{"num_key_value_heads": 9, "intermediate_size": 1152, "positions": "rope", "rope_fraction": 1.0, "attn_scale": 0.125, "parallel_block": false, "init": "normal", "optimizer": "adamw", "lr_head": 0.00469, "warmup_steps": 256, "schedule": "wsd", "final_lr_fraction": 0.1, "batch_tokens": [65536, 131072, 262144], "max_steps": 8265, "dataset": "wikipedia_en"}
MLP neurons of a small language model. Each row is named by its layer, matrix (gate and up: input weights) and neuron, and shows model dimensions 240-367. Each number is 500 + 25 x the weight over its row's rms, rounded and kept within 0 to 999. Numbers have three digits each. A neuron's up and down rows have the sign that makes its largest values positive.
A block is one neuron, or neurons of one layer that tend to fire together. After each block is what it responds to, as a language model described it from the Wikipedia text at the highest values.

L2.gate223:508508491528475499490521502496514528468539503508493491470531511477456475500522494478471504508479483500521475500479498526505523515518490524526570528520453515505509470532508539535476479534528547477525482484493489458481513538488461495491525498499487495542505544492502521507482523475477533505512519502549497507520500465482527495476500503502510545468514453494558490505525526504513517503478
L2.up223:488475528505481499429509542520500521508501501481508530493476501497459484558491420533480510517471467471500479494482489485536514459501522449483466512463527454486515551495519510566468470552460529518539473487563457496472517475498485461509480515504486508493520537521497527503493482477536550490545520512506475503514473498482476513492502531488476506490499464512522483477478508473482530481515
L2.gate997:493519490504516515517498453528519515514510487504492509500477464480515482452525484464502514527526489515509501480526490534512521542521521508523495531433492565511492502534492515533504456507525525466525559515488525502464567539510502506452523524493521512517498463498481497496468485510515526506503485519483498518498475491461504502453507528511483484525490496491517481499477492520460513449487
L2.up997:486513481562499514495506503515519482459556528490491496507488425529518531419503479504515498528513488512544458528468466486491500444473541473543505516539475507492517529523453488485512472513470509520529492485442468506463498521489529512497540493496538509477500481509511511485517488487513499536501526512486432521501480563484521476502468493475484496483538501490506504465516497529485505450535
Description: Paragraph-break newlines. Line-break tokens, mostly the second newline of a blank line before a new paragraph, section heading or table row; also the adverb far (far more, so far).

L5.gate138:535493433491524494493528474446503458499422521475510488503520485478521473513523484491480490516524460509512520539520508493426465473511513476481518506513474503566502489493502533495471473502499461473534475528461502487458503542495526520492509514501509552502466517441528475504491471458546520549472454542501472559509537484503520463517524496523462458492499497510536478498545488473483544453469
L5.up138:543488462502491516479493523480506484462488460500521486523487503416538526550478461464467477524486470453501507521573511467507493510555537506486513460483511534456479443489485522498473496529484502452491531499465498481479499549500473526461530497482516495541488504503526469481486538527486487454475495512488514536531507520520485494502470530500511524515438492496494500505504437507479500479459
L5.gate689:497503503482497449487485525468523570513501472527496503513505475490494445461502498503428482495481509519524497492484485516527534497503535492525510441532501481472504463516520507516477504521503559522541518507514522479488482513535512528491529524503508445533496540512474514502468479536461487484481530506534493520501505511512510473534505504499539488550490480479502465504493520460486500490491
L5.up689:456493485489540511499528494501494535516465512501512517472482512528496431498511548520472477494478529522509521500479476505488521494514504520507492445504491483435505511500499514540488522488485532530532500501533500522499466455540512505500477522525532466550508503529504532495490512473491509506459537480488510499498509537524526499520523513488502530535494513479486504505493520487490515481517
L5.gate708:504496453506547510477559452523534488482504475479490523500506513456521506523548470490526496514494492481516504502509518530492493516494523476505526518487534505530521530550479500524526484522467527498513588508496513495489529489487460486451503478445551480475485515450540478467489525485522508535492499510503513504540485464499482496524504438509489522502497493494534483538548495497503527491519
L5.up708:451488488479484536474469468489552491510488459506492512471534556513500471519504509504442474482527466473488521501521537528495522476491460462495463478459519510517552534493542475515487510545498511494514479488484504556426515504506469502480514499506499464528474489505537504517478499470507530499522466494476494508506527531495524502476539502468503507489522529498510507482537504484549504466493
L5.gate757:490555507460492474480512469517508467488517493511496531488535531498525517476465479492519469496536474510505479523463451470443539511489538506533498472514463509477544514528515512479536521520466515469477491538494507490523498494466515464532508521469532495523542520462529503509547552531477486490529525487458500493533551502505507452545539479510507533468501546481525477505514501466480499447525
L5.up757:531479553501512479522490536479487482512473461504504492511496540513495480506537434509508520525531490495466493496504518525508458519501483524494501549485487488511510544487533498463467484502505464499503496507476452533499511509536456526490513495513530478479467494520473486493514475489498509520499529539465507474451510525455506463496478474508500508498485488534479448467494503495520482526474
Description: Composition verbs before "of". Verbs stating what something is made of or contains, mostly "consists" before "of", also included, includes, contained, classified as.

L5.gate578:512537494501508498490489495517491497493521516493538530497494451466521499534525518477499536519553513520489538482470484515485492528491498470469512524512484510464506525496540504513472527531531548494492555549505519494494489504519476518461492533502495524489456491495496465514516498470494558499513494482479505461491487444483498444479474531505480509506505474499530522534495550514481502472483
L5.up578:490532453503501475482542448511536506458514517498511541482565513495492558514504482519492525509467560528508515511471452482509477538446539451519479495507454462501506473460511525522536482518518503487549546509521482474460464502546504478497508509498525454488552501503494519552521519494503507451479534517533451527473503529529505497468476483519523458536518527490509462533478501501495489488508
L5.gate777:489488484514471493539483477517545567492457480485505481472501487465492492539531461481500526458503494519536536509493461532453454562523518500521518514476490502520479527526549510490467495495457533512505539503521482490459529507524501476499511535485481503555522518550477513496524459444486483486515508514520510483497491474466481473508473479508494509476500517496520513526493492501475497479440
L5.up777:516471534454476504494518479500529483502546512517458509521529493490495519521490520559492489528489505508498489466509494529551488517536501563509462499468475522529545510501499485535497492443508496476502461482465493500518504531555467513535484501497466481550444514482474482531480461464507470496497500532507504502519524500507434465508494498540489475518498493477501532464474524557510502494499
L5.gate824:505512492530511509514496504530530541434491475462483521484528499464504498512537494467475539461536500514499508485483531510500518538488499494515500537509471516514464505509527534504449483503482503484526480563518482468512483517504476479458491530482505480524484508504514431484499504470467493505511506508532481475492533496495485480488477482491484511519474495526545536543510540476512470455489
L5.up824:503490467496469477505501534538520521445480527510478513475522476519561545530508461518500521517483437515508507505473509503544455462525536450471517483470504478501493531519533477501469479505523469470496538529432534494500521509493465515493576520503519502488548535507456507529499541504506512492518486489538482539472490537559527492472489488422505497553527525433512490535479500479513494516507
L5.gate827:519555498509500472508452464519509519483510466486514505472534507498540518494469466430527535500501506493499486471434502530472499521521528495489495527458482510485513523504557487481462517503492506501463529523486470513507507565501472479476528519519535496542516516469508480489507512480506503493516514521518481428518483479471479466521525472503511522510524504487488526478485507491483506460511
L5.up827:516482482483539510526501499521577534498500493512508492476489503490494499521526488474518469500520485536527539502512538490533528535521490514513521495511511527510490510533514455492511488485486453488511527506534485505536488523504493537503457453483525486488478447500519480541508516461518496492533539496543472483516485483511537536506473493522478499513518516527509538481468493483520485454490
Description: Table cell separators. Pipe separators after numbers in Wikipedia stat tables (e.g. 43 | 1), plus date dashes in birth–death spans and section-heading words.

L3.gate54:515503489507514466458492523534527486488492521523527527557518515536530469486544501493469528487527488481482517524498517504478472508448517495512551546513456521450486525455461472492501499515499491478475533455531460504510529487532472478515489526503472501474500494489531508488538513436496499473503532490445554511513463542518500456495486511449502498471454456480515526484502453519464537484478
L3.up54:504517493536471453480502500493509504465458524533494547531493504504531480490523465469455497486491526521497455499482478544475471536498520468498509546527488502467463508516542545482509452504477512475492533515543495500475526494508512461526500444510453499485522488490493495522552511483480497492481529476455491465468480506504517458525505522512476464514488456463502520492506490494433524500514
L3.gate74:533509500473518491442508531516473493531524510530485515528471535473544517481458506491495468554479521528465519525508507522507482522510508523505526494538509517467490480498454483558474478520468474526500540505505464492556489489512489479494491477490482479490478527488525499516518526462543543512521520498473541549470474517488471522531490465457495550511494490477459490452504464533504509514507
L3.up74:560508490523511466494524524509484504516560504505502518500462503462497520497479519485516482546505503530521522485524511502497470550527511546539523516528482509457467487515491496528456460493458527486485538536502480471555468490503494520489516492469439467504486534460484500530501506483502529516494501520488535527511457499472463542546452500496495540502498447495482497463495480532463502498484
L3.gate277:526507494535515511526515519512499515489491471479503499555505459492513514501536475486479526502499485536507495501494457540492508514538509495516511549487482520530477501497538499545492504467483501447504531539490481465531534505456485487477494550450505500537486497495489469527475486519495512504493515518460498490556480492486532466497501508502505479506522508483520467503471516504457498492471
L3.up277:513451538495503539488481543480483553501501504489498543499502507515431508481505511477519488501514508506514533454520487503450529462468496533518497493479506483514511529507478545499447514519511496542499558468494499489508523483487486451486530470450489511499483499482460513535519484493468466549509494570494461494478487513506506503459478493479477503454520513481521496509483492519505520500472
L3.gate322:489476522531518475533473480529545530499502490483578530484443537514481473510514513469467489478519519528488518504478522482482481517519514500497513500509518483514484473522573534543488494489497480468521558512526518469478575495484505491520545511485460489472483460505484444512519509465499508505520515504514484488510500504513500501533498495487527465488536517504535482519470491497477473446488
L3.up322:476495461485548452489569504536474494501542527487504484481494461502501473509493535469506497487519514535514488488515518518488512492533536483478484499532577561477518483504502529505524501488522475453521495500503494506522511529538521520543499531511472489521467467443514480510459517493495522491501523511524527528507478495516488469489461497494511487516502484495522496475478529501505464509514
L3.gate505:470507458500464495505457492485496508485502460511474470449489529525548508486501492500497497538501557465467467507522453491481519527525486560490459477527517505445491493544481461513545564474519423475495491525481491512475480517447487536506551540496481495492495500476480507501528513489459528555537500528514521514477488501519492468479526469509467516465516472504497468491490488508453513496451
L3.up505:478498512505554531521501514495492498457516538511518537453499495485489462509482537460503499538497525494495523538472488494533524524504527468536502483547536523538494493509490527490511503499492513487494490484535468467532486511503542499494519488513490517487497475555519510491413476485531531536483512492544529524478502475486507531502507538483474523541490497531506516501477541475485501509459
L3.gate714:508517478502503483480421486516502493455478492483520489508486489495521477492555502463478527497510484478518487515478506519485499479498516513520505537507498522518503467552529549503514492488481499437479504515495490489503522499471511495489514563503502494510490487532497485497454454490489511520480512494517506466525479494478498465485560507503492488506528487520513487511483496501484534497496
L3.up714:500488531518512465475516509523563515515492552507526479487554458503463525534498456467548498499492499532543475514481485518525542544502502481524476465474531492468512508516574505514563525538515525478520498472472498479499529514516504511529499488521472500508483524504476508477507470509486516496526510471543479531476507477506484511523480501510485487491482511481511475478509520508527536506543
L3.gate806:482544498523511458517521519488507515477516500485510516488454532444540477515517464480490513508506449500503517469458519557484528529512517497507560515509500499502489437533552512538469453494474531512546555502482536475482502510512500484467499521483472497483486492488447490525538468499454486500477515573526489458478508489462480492464491497524479471486544517504522488523473543526475487505502
L3.up806:476500480519503494511458520492511500494463501491506527479432497522487500516549520473513487509485491503497533489559481507486517491500547507555488496518497489536499529497480534500473503554515468504519538480510495494502507482529506518461516504518434494525526472484470492488507549484478478513509504526485490491509503504488496512507499483515444499508502501525531544499523502515475486519513
L3.gate966:487482490509512459502480507508510518458468496469510499550510487502513451511562504452487446497511511504521520538480513540461489551535529500505536502515471544476496488568503502551521507519495513519484547496473488483504514512491509495491507512465492459545490474506475471526510448515506507507481483446526485507532521493477515484471526517525461483526486498494507484482494515527509495449506
L3.up966:501498480541482463482460478508531478478483497491502482532522461519514494507512538497487513525510485546471530464517475487516513537497529516535506484507484480512496476488504528479498518456469541499491518506503519507532466484511523454515514496512475462481529489472501523517475450508505511487527540531494521517471502489482506509512496467519464474471502500484474476536455461499528487471468
Description: Structural line breaks. Newline tokens that end a wiki table row (after a closing |) or a paragraph before a new heading or paragraph, plus rare words like largest.

L5.gate378:477547475473481475516554480492483439514510491491481526478501448505478530486511497532521444477507495526488550518527510522494499503498500499527459502541507477510523502505510437499509505540493491520466447498518482529537493489459506495505498435509488474454459485474495435527509486532465482471511561494437488504531502498504483478541504515523539520470515525473472467479507494440522479508513
L5.up378:466429477478475466536509510498505493487450457449470492514455488501469459504488527475496525514517528484540553512527536519533468536496526497519554479473478486510515471466480564501533511532514480549506515529494528491463531504509517524528496517490530527540501501516472489512478492485524490516502534474546489514519528533525488529463518456487466497484509528480489492502496481466522495501512
L5.gate805:497476491494511466547493511512454545501465486481520467500433473466506504490519492507511522491510490498547512549525460518468521521494515486513522480489557517500459472479521532568540477504518495456504501483506495490497519482502498480472530505452494520511538480502468463494467488536522498518516512519509487496519498523486522509462499487484525493463567516515479446506459489513504482511473
L5.up805:481503474501487472471454553482485499495503530477476465508528513490532519537485519522477563470500514489491515496546486528524522492474487486507492446542544484524516485466467521559473489499509520485467533510487528509518512458494487498499501499491480484515495490518488514557488497486499529508489483509542510494561458487486509489512489450500513486552522491503479483491480459519520480514480
L5.gate822:485506476494503492484518495497514502478527455502546516495501466505486480503534462532484496486472488500495515473521485496471482484510508518531560515455510470505490499529538464501515483528545517478499523512524492462490558504464444456511501507502486490495478527485470454502475500505526514504499487494501486450521478481490515515519522513500526492491502503491478471521489490521478481482475
L5.up822:516446490485483540564467495453473546518489473503498488491489543494551551483497501494517494523508501477487485503491496525516498484485505560484527471473483515541483510527464501504469478515510476500460485519519514525491480510526506511515502520525483505541512479461512513499523541479489509538520503483481488496490508528465539460479525504512502481482495506504510472544532536474501490517476
L5.gate939:490500517471493529525481529507535489498524462524548457540456495507530483489509506502489494496494491501532502491479526494483485477487498471478551501469506483513494480472543493522477526542517472498460498504491478494537552492520496514494489475536461495472543470490464506505483495470456461459515523495469516514487520527502545503529501522555505493472478484503563526511489475431496488549491
L5.up939:508485567499462494475449489497505491518489550469509500546496502524500513504517444494492475532538512503442489449496568520472513497480466512492498511508450469507493508443482506468517478545467443492482526562511499486464534500468497504496523545500459473450512469523485519499525506477531508483535474524503501577508515484507494511519520512507500483444497482515563498503558482483506515523494
Description: Concessive While/Although. Clause-opening concessive or contrastive conjunctions such as While, whilst and although, strongest at paragraph or sentence start; weaker on stray word fragments and table cells.

L2.gate460:511515527490512514516498456527510473472509437504535488488528485431481515472479481488481456489478506476502524493500484549495522498503527496470458530487515523521492522513515495518481468497508510456481529512483547469534495494454508515500501467467471501488479470474460460471512523495488525497462522488533480530530498460479500464545499521509523513484534507515493453533482488451496506541468
L2.up460:497500558473499520529488488515505478502526421529542527503531486494495544434505483506462442527481512496483521510545492524491490502481523491445488510479502489509523485475488505508498526531527509487529524485495529467539492508490506507525489486491483535504471451489495485502527530474495497466477499478488487558541496494497521536509525507523509491501525505520503493519502455496497528533480
L2.gate1054:483525523485444533497488481519464486533520529524562499507496478510517492460489498480484507464472513527494483495511520535515474490481521502475473478513509497471529530505502496482514502508533473548514488472497501509465494485511512517528446482497497496412448469503514515495464539511488499530537493428505490452521531518500495490464538512489525498492508513457498499486495516534535507517526
L2.up1054:525529508490503461445512481516468514510532520500518489481504470504506534503458541489498489441483494518477538521516501535517548501507490503534452465508511498520459483527522487506491490492543498481489529501516517494522503514488476512529447504489489492513521489428474473456491489501477542533496484498477479530498515474478518507523527481493463503475555498494496491468436532487501508506504
Description: Clause and sentence connectives. Concessive or causal connectives opening a sentence, such as Despite, Although, However, Due (to), in expository prose. It also fires on clause-ending words before a comma or period, such as career, and up.

L3.gate135:486487520479486482511496492515532515524526496520523515515524463514487484465473461515483471464475500504493478496535453520528453468525510528452465491469500492504530480525535542530476454494503506514480493483459505462526510498509489513529479507503522504529502492471473463525539528503488504451474500467470524531497546497482545479541507531499521506518453499498508484536462503481510477522467
L3.up135:494526487517544499530518504458475527442512452481504499497519502479470527488546493465496494508517554493486528504520506501462530505456476512509499490452499473523487502461493514531488518540548458465465470528489496480526504467488533538443468494490452517522493468508486501435510491531490512511472430528478498483495481479511486502476482497515478479483540490496517474527484481475485492525540
L3.gate292:518496521512543504504518487506514497474484474467506523524535476499532542529559497480516487504512499513554520484510467523473511505512518486468496528503489531509488485491521497494495492514508521488480522523527502434523521444490507478521527491498520514520487445473471470508501455493536510486496499477537496510551492478449518471497512511509513507471535452505518465507533495474508537500487
L3.up292:481536514474518505468482478488530467515519491466536530516576481514475528518493448515494442532469546505487483495491503486480508503526499516466491494525419480514531477515502501494501526526551453509503485465545512499473476532495482509526507475512449532508455477447480522554501506493489482474474483502508501550517501527486446506448502521520515458472483485527519451471491442467481518485497
L3.gate339:517503545502514499489544484497541525436503460492547457516491462475506498523476505513516512491502520492555525530519477534494505495478532505466476532500482515552503511495468484529494477484523520450517520520520494453487537516477478470499509494471505468494494458487470450490493498484557516483491496493540489506548530470479524492477510482478511456503529518486503467515526482446506519474487
L3.up339:489525524463514507528480458479504503529485429503497455487503480530467536470490465513498456473501513505514518538564497510479507478473523530498503502479506485533507487570476474534507547492526506471464490497493506480477507505470461461542507498485485489522508465495529465483469513477525454489450513469528472527523496483504531495462530489507511492479501524489475429501516479475494526543486
L3.gate382:483498522532502481524481503515529519452482516492535514530483471505497482493488457479430476495509480519507493493473512494495509514488503492486501510490476506477460476526503506544495485471554495480484489553521489479495502564478505518519506506470516508538500494514465469437439507453537519532507488491493495531508480455501516494500495482481509488495510505497505477484484512482485501483510
L3.up382:488493506483497505487493448468518478518549522498515514497496509502488541455509540517557488508494477514450467518512484483487491514476525483484559486438519476534505485478464485513449451543529501485511539502489471471556526467512517470467486491488514532503463492558497522497474494480495495491478526489500503455537480500496508472458510528481479491485531454491490476529488491512495527513543
L3.gate407:558502522538494487501499479489510500495483486490472448533514446484525500478514483492523527474510495487537467505526486545527470497508535504491497527516498494497474474476515497514462509517480510455518520493508545465490538504475515499505502533406470492490506484457499474483479463548505488530491457498571539509541498505474512519495509492506528466516523481490513487484514476468492524510485
L3.up407:516477528491511499469497477469536498512524479492497513497496501522540540512510509474520469478483512495504465522451475471480504508521511476487519503518463472517508478508490506431456502528468472476505449475480500511551512485494443481491547569519485457540518477486485537502501523502495469521466491554494515484449482516509474498448517502468507499516487504476504504472535447498531508555513
L3.gate510:519499497505526503524467490511503499496464447487519507528485495444478462481515477480496464508519502512499526495489479567497509523480575504503458476488481508542519463486437496540491449459530499437476551538481527466503510505490528505511499495493504510502490489485468482491507491518501498493441497505506496465544538484524523507470470518515513456519509478549530513538476493450529493519489
L3.up510:509494510509515504484519526512534493541468496470480469489522502502495527462499493509493500498476474497501536502536494533434489492470501479482483516480535478500515511461512506541515469469484435498496480473437486487490502525479465486512461445472484456533465509513514481513500508481530467505451514515538493530498500476474541541547521506499490500515500502520475531481512543495457472453484
L3.gate660:497519497497491473486553504476464531493467524504538499499491499493495483511489520513506503507456520529503539529514514525529516475482501521471479522506501493511531531506479506458524460517518483490541505538508475476525506504516539533534453489545509463489507470477454448468482462521489563545461462487516469470506527472519498470510507478501500498503482494524489515553485514531482556486499
L3.up660:487519496455469499451500480498483499542473529535505507482499479528480492504484506519501495451451502518467485539530533484517501464463466520460463499537504478518568524513512521502576477483514505488534497487492523508473501478515527512526472499527517499469482479490499538508501498500512525491500465450500474471496513492556517512483493504521472480506503540500503495509471507526516513532548
L3.gate713:529500510490491523511482504487490454533505481531486531517519553519468510487535482499438449528482484477485519526503525490526459469486496520530479475512497537505524527492508502507512515524482459525456477515518513453520479458502505505520492531527506493478491497490497540508510515532543544476489518493487480534495514533512514514494512470518492552483489508490505504483488494482516537509501
L3.up713:533502486499470468512475508505502484484496494487505481500515522473497464486509525459482510516523495509455524492503479509504474490539499520480481498471466505524499518501513525476481529508501496489464498528499498458532464454482501497519521500463519495469460463503499517506506545477517498527511459471499518452521442493491530520545491498482446443520472433470512486520510533482477504547483
Description: Sentence-opening concessive connectives. Concessive or framing words starting a new sentence or clause, especially Although, Though, Despite, also However, According, On, In this.

L3.gate341:539506511531454539504453485520506466555525448522508517518509556512508521513495473535497497533536425493454473473498506461465497461469467482509490506532508512480472506497502497466488544482501448540467476536511466491481510488511507491509476526494524501493511516501521512471526523491504512498528533542518504509486494521526519505510519476529535503494463524510533476550504462447510487469483
L3.up341:525468555498512513491429527496478474499502464452473492551503529469508529500526492509530502500566484484491511484492465502492504491448508467541500540493499502529497482486493520463462523505479502507447487557485466508476479497474497487521524499548528500503497498533515510494513495522506487507527543513474484476492466506497474507511498516485499487452475484473567515503519480466525459503466
L3.gate364:465456493523495511510520546483509447517445511525510495519482480500511501520558500526476524531490520551525463508521476486508494502474506527503475487492474516537473465467525479497507452465488432490525472544468488514479514505501498515500495515494506520560524540487460496487503495493512488483515459515488454505479519503542535515484486516557504513511443486497482481486485465477509525484476
L3.up364:517458511493527510468526511472519498497514518467496456530469509472457491518505516491462505494541501490499531495537507475495474491468521525517497552482507535475488499485509499527495482524519491486496506545502490496479497508463490498433520482504491474534500523545484485514524483475522487469484434487492503515507510480516490501497500515495537521511483479488528499455506478456429460473461
L3.gate585:500510521471514514531540483511506486518471477491497484506450513493527474535511484477539521499535487486491514524505531527450478537515518514519449478437530521509514499452502511515534528492494455474505506502525480515445458513531447482527476476511491529506505499464532494452511471507553476513522503503504484435470441516534515499510529503464483526457479505515482464481498459511531530504506
L3.up585:536532508521501494530498499485508515485506439498527517491513505459454505485500486472500512512516495497561511470504498485542494560514522507502513534484500537478455499482481536510453487496539477494538522531514519501499490529515481467453513523479491558579480505480500473491500466501509494505493489539522490488530470491490474499457525525486533510489501452498490451515491505492452462478470
L3.gate899:531484508567512500468471491492511503509484474477489520574521494469473486511537479472493480531549503507504468466508503494487504536496513486501494549475503531477519525501543541477441483509470488478476495548489475438493479509508518497477517498501496549504490465510502510454476492490483516518524467486492514507509489492490524481522488519502500501497456466508531507497498517484509527506477
L3.up899:511489468513491510474473478509515498518482472492497553500495516501457472542511506504461465531504475508454517506524533472521489506505531502494497504485463514486498479482479523432490493526514442486493490540528533512465462510532494503498487533482530523536511474487470542483488521438476482460514473515532537525496529527529496494504515467529505488486449504502514484498506478476492506449513
L3.gate934:534555490561499456482492498497501524491473509498505503540546529450482477497480487464492511505503484503490517468461508497509493535507502526485487542480508531514489484492482510465493460484488486511502486582501501508515474538477530524538517522508451476502516515477447459467508520508515498518504492514534501501485516491480508499517505466497485535523502415492465511480494503503492503519515
L3.up934:506525541550537498488523518499507514493503495521484509516500530468491469500467536492493493528519466533488526481448527462480473532463517541479487524478493521468465500513447509456479503495500518528481471520513490507517494523495488524554457507509469475492489519477486492464479499466485513499556513484553512485506511534500519524485518489467482551487478459480466501472516509500483523507544
L3.gate1074:509525509513499548481499482460454517458541467502544504476454434464470495516521506487537502477570504484475515497472492491512475518521530523469508541459503494535499521537518553565471484537523471442500494528509505433503513509519506509488534544492542540497494467482499507479498464493524566512485457500517498523503524487473534465481489510527514525490521504478541516511483502507501499499453
L3.up1074:502521530471494482529500487509512492464507445509469503499466520505508494541521511547464499517487458490526490496511507507489438497511495511508467509471528514508515502539515513518541508541527484469501495472520517483453502497515500512490497482459494460544508496486485495492528514474523511485530518499480539526517569512528525521513517493530517535523503528461493517484486526478492499501516
L3.gate1099:501474539528523504447508502517503529448487475458526536519503481476500462475524539494486509544476472520534519481488507500486485509477469492474480528517483504513487520476518575506464491477475535516488520522490493508470474467533429505456507482500488523552491499453477541510512509483482547507510497539507552483476547530461493468472500527508512563487487491485500505482535471485493516446513
L3.up1099:532500482527509476556497535465516483482526471522472513506514522501543484543474513485520507497516468504497494450427515496503520508493503480530534488496510537487511497488506497495469449472501511523486485555522502536495515501521489511477498499500491507506493503506526459540500515495484522442534519488509503447472469457483537477510517485480486477476483474542534509543517522500480490493480
L3.gate1100:533522523513531492517519514523527512424477447481490491493485474492541507480527518471504521536508515517503475496508479516511484540487497479536495523458486530514494468469496529484490443526488519503527543523515525478509539528478478545461533513453533498504523524472457495493497497482498489492478499474488430481487495499454532519501514500528521506497487474463499491495512544515457503463469
L3.up1100:508510523484492471501512490501492520505463500474557514494532514511505522511462522505502476492507482474452534507501522508529542432534430478443507521454493483494454487539464444493526500472497452510490518476532488512509501493476443512514539506487457487461514506490479482528527513495453477522496490502525528444538440456492473543513519509482487505507511505463466488570505498506533517491496
Description: Composition verbs and nouns. Fires mostly on "consisting/consists/comprises" introducing what something is made of, plus scattered content nouns and table headers like NHL, Rank, fielder.